config.toml
num_hidden_layers = 16
hidden_size = 512
num_attention_heads = 4
num_key_value_heads = 4
head_dim = 128
intermediate_size = 1344
vocab_size = 16384
hidden_act = "geglu"
norm = "rmsnorm"
norm_place = "pre"
norm_eps = 1e-05
positions = "learned+rope"
rope_theta = 10000.0
rope_fraction = 1.0
qk_norm = true
attn_scale = 0.0884
bias = "none"
tie_word_embeddings = false
parallel_block = false
init = "normal"
init_std_qkv = 0.0263
init_std_o = 0.0
init_std_up = 0.0263
init_std_down = 0.0
optimizer = "adamw"
learning_rate = 0.00095
lr_mult_up = 0.792
beta1 = 0.9
beta2 = 0.95
lr_head = 0.0089
max_grad_norm = 0.5
warmup_steps = 477
schedule = "wsd"
decay_fraction = 0.699
decay_shape = "linear"
final_lr_fraction = 0.0
batch_tokens = 65536
max_seq_len = 2048
doc_mask = true
train_tokens = 465600000
max_steps = 7105
dataset = "wikipedia_en"
MLP neurons of a small language model. Each row is named by its layer, matrix (down: output weights) and neuron, and shows model dimensions 405-500. Each number is 128 + 32 x the weight over its row's rms, rounded and kept within 0 to 255. Numbers have three digits each. A neuron's up and down rows have the sign that makes its largest values positive.
A block is one neuron, or neurons of one layer that tend to fire together. Before each block is what it responds to, as a language model described it from the Wikipedia text at the highest values.

Responds to: Words stating a person's life events or status, mainly born (often in parentheses), died, married, killed, imprisoned, vaccinated, plus "of" in "As of" and "people of".
L7.down932:128160155143133097138124084071121117151126147150157103148088073109157107163088086114111099160103143107174100159131127135100154075120108219079128142097190083138093114115134155118114117136091116171137120133048138123169143148157117131137087127181075138091106163040115175169153143101188108095

Responds to: Word-piece fragments opening or inside a longer word, especially "imp"/"omp"/"comp" (imp-osed, Pomp-idou, Comp-aring), plus pieces like ump, rop, anc, Met.
L2.down30:134098129177153104142114127153124082140115113173109141120095110177192210123117148182132131144110129140140102130155101138104105135073137127122060145163125181103107100122147109182132138127152115116118112060156134131165139087136155130122097107189146072177159167155094098147123059083079103165
L2.down186:125110171148111114078152111107096118142107107124147196114184146138196183123110160174138106137070138159135224146100192128066132114113112164127092137120129104109176114181079139148108099155162137131146120107123111132124118104130074171106095107151120102140177115081097129112158119125117108147
L2.down269:160088150100165137159147138082119177053149120104136133116146154115160100110158133179134172098122102046122224155101144116144106162099110095074113109095138092122185153103129164113148142150095144077167109129139080125148190099147114108095139127128105095128167111105148130111189186095115149070
L2.down459:091078180101115138152110071076133140106176114115177083173197091098165160136106095160106148089088106141152194128142140097147158107126095115079120052128115101157104163114082120126128099166161158097135125126182112131135160121137115138121111108159125088165197134126149136136173153093121146139
L2.down603:130123174122114149105093128107145174116113143112127146179106138155153121106147081114100176137118100128107168156100139161065193129066141150128142055121119177107091120186168118161072075094155165153165175143144113141139096100104160101130123104133133100153148076103186123110097124103177193125
L2.down1000:157140186130173113153142151134148116137117132154092163155167139126158151155157174108139116095153094125084139143095158178123159121099093109138169097054092134131126148129073098108157126124173097137133145140121114164111132097128120151072136107131116108156125147076113114072121170089138156126
L2.down1072:096101139120156102103179143102115083124104123149116160150160125142172182081071155161147116093126137146188211138082135120102211112089139145123091158122125141075130162092085167119114111123137120111143145143135132145120109072150118196022091118183141094173138091128100178104175118079089110136
L2.down1316:121109132084094109136137155079142090081123031152122117123121126144161152135138136169139129145127177138154181116070152145114175145129171158123058129136158074131219118150092128131124180133132204064134092190116099180166144121118128146140111060164112064115133127086115168100116113086056114136

Responds to: Linking words such as is, are, and, generally right after a building part or object is named in architectural descriptions, before its material or form (portico is supported, walls are made).
L13.down227:087179160105115115102130155156034133118111114137199112132129126173132134093108059088123212132111145095170125116097080123125143071072137119088064171087125046125143137174141076130112138107090161115087128130142180087132123154147127084083136127154157145129100169133132135154094095199135094079
L13.down293:047135156139112143133114144093124161134147097089168160120111165131146133100121087129128130099152105095151167060098104100111112078171097182088127163161077104110111113177137122101143142116147128117094076066152066124118125146128100120099192079154145171171111120076156143097169075137152124135
L13.down400:123140150106126214170151103152181118082146101162082122114087107185111179110161107088132119090155122163167169063096079122149085185127173062168118102117208162151110120144088111152134113110111145089182141091075092173125066131137093156126174165139082143130173139055077081097171142140142152114
L13.down710:200176156137115129079133081169121133151093130179158159118166121094192114144167167122091165105122164156106067079177094130119111184205117114131066132119109094150164114154107139210179100170112175134201129099110120141113117108044094125142181098103116110104107143098115159113163057122129139115
L13.down1140:114082104138124116136121098169129150125149065116155125118111142132159170164092137091121186115137146137108184115155194188110188130144074153144131144120148038036144155110137120144105142130100173118128088187139113090133113111166142191103165098179140060125128152139092105121113103129100095178
L13.down1210:108138139146085173076127094110078119063139084132136159089100098097146145146066158117081144196146075184122123184161111138205120120091113128146104135148127138092151136128118120126107170110098118113094116074069133149145153113150152104174173133126112164168120134151101135172134096172095110126
L13.down1222:107123111108117163158129155160085128099150146112151094063148153182127164146149124109115126147149098125053220124147113166144176126120122121069155073122139146177173041140144150128154151145120138107126124133081115143151201136090116154215175127137155123120153128103113094172169089162111104139
L13.down1326:096098180132161174117110137166132133137117070121109128131133099130194162096172102153094154132153151115114101200122123142168135163062128098086164094135153126106149088145160152118137130160119099125119164128081150123111084097190135111079105106158107140180166098108178174118118084112138155155

Responds to: Words about marriage, family and social categories in biographies and census text, especially married, plus wife, daughter, women, children; sometimes founded or opened.
L2.down320:154144094131108050136143099106129130134105155110068127121153098174123136121123143151184127140120100090119092095150137116108124116114102100145131145137104157078075145114160097070190121093137105155118138144158097162101127141093167181105110097118085134183091071142130089120156061167146114167
L2.down325:129176124154147084110093153120164130111133089100101094109132120085073139116118143123149119120128084146108103119141162133125170154109116070115148100087111192158134127121133154097200132107146147112092138146089125174133139112151153156179133159188107064102142087086165134098118111100167167127
L2.down497:191146111128134120096137102147106147141124126099162132153137151128164146178074156109152125073127174082164138087059106113126137125145116107131131134170171110151162105110107133097169144115167133148151128162126153135084159144115112158079065089135113116064123123140173132142136155136190172199
L2.down611:140111142168147097120115148144168135166154083196147123088154159172151126097203165116133170147124104152157169167127142112150134095121113133051149090139116104139138130137113082123147137130125174173146153118141195164062145183155147159103097109141143127067134061130126153105155109059170145116
L2.down675:153149158114091134079102106125154156105156123138105137131110099140128118132083144162135102134091106135133172129121088074123192125139066072102154181154152089111144096145146203107141135114110157187083091149100181147114134127112151160132176187155103075106134076128111170070137092105191156061
L2.down743:202146105121131138124113144172141115134137126137116184073157119115134162137141161123133133119132181128204154114090123062142188094133177115111168105135147135146105115135108138198149191167071204124095141108113157114115148109116135153166173142131081098135121088104073140181110139077186139117
L2.down803:141148168078135113133097149139110163144122081108131136141075102203164137081070154140111148160154100176139127139114101129219117146219124127101143106136134134142072130126115135131123191120123180139194059166178165142141146096134140083079130122125084104195128144136132087096070066077130051137
L2.down1217:138131163080125151097100165138184124137160130126086079101134124138062096126126153154081107184136137103170154153127166119109171081078060169114112094109132166097107058156097112171037146119094206154169096101108115134164088139191145117095124137174108068118126121143105099095109162086137073134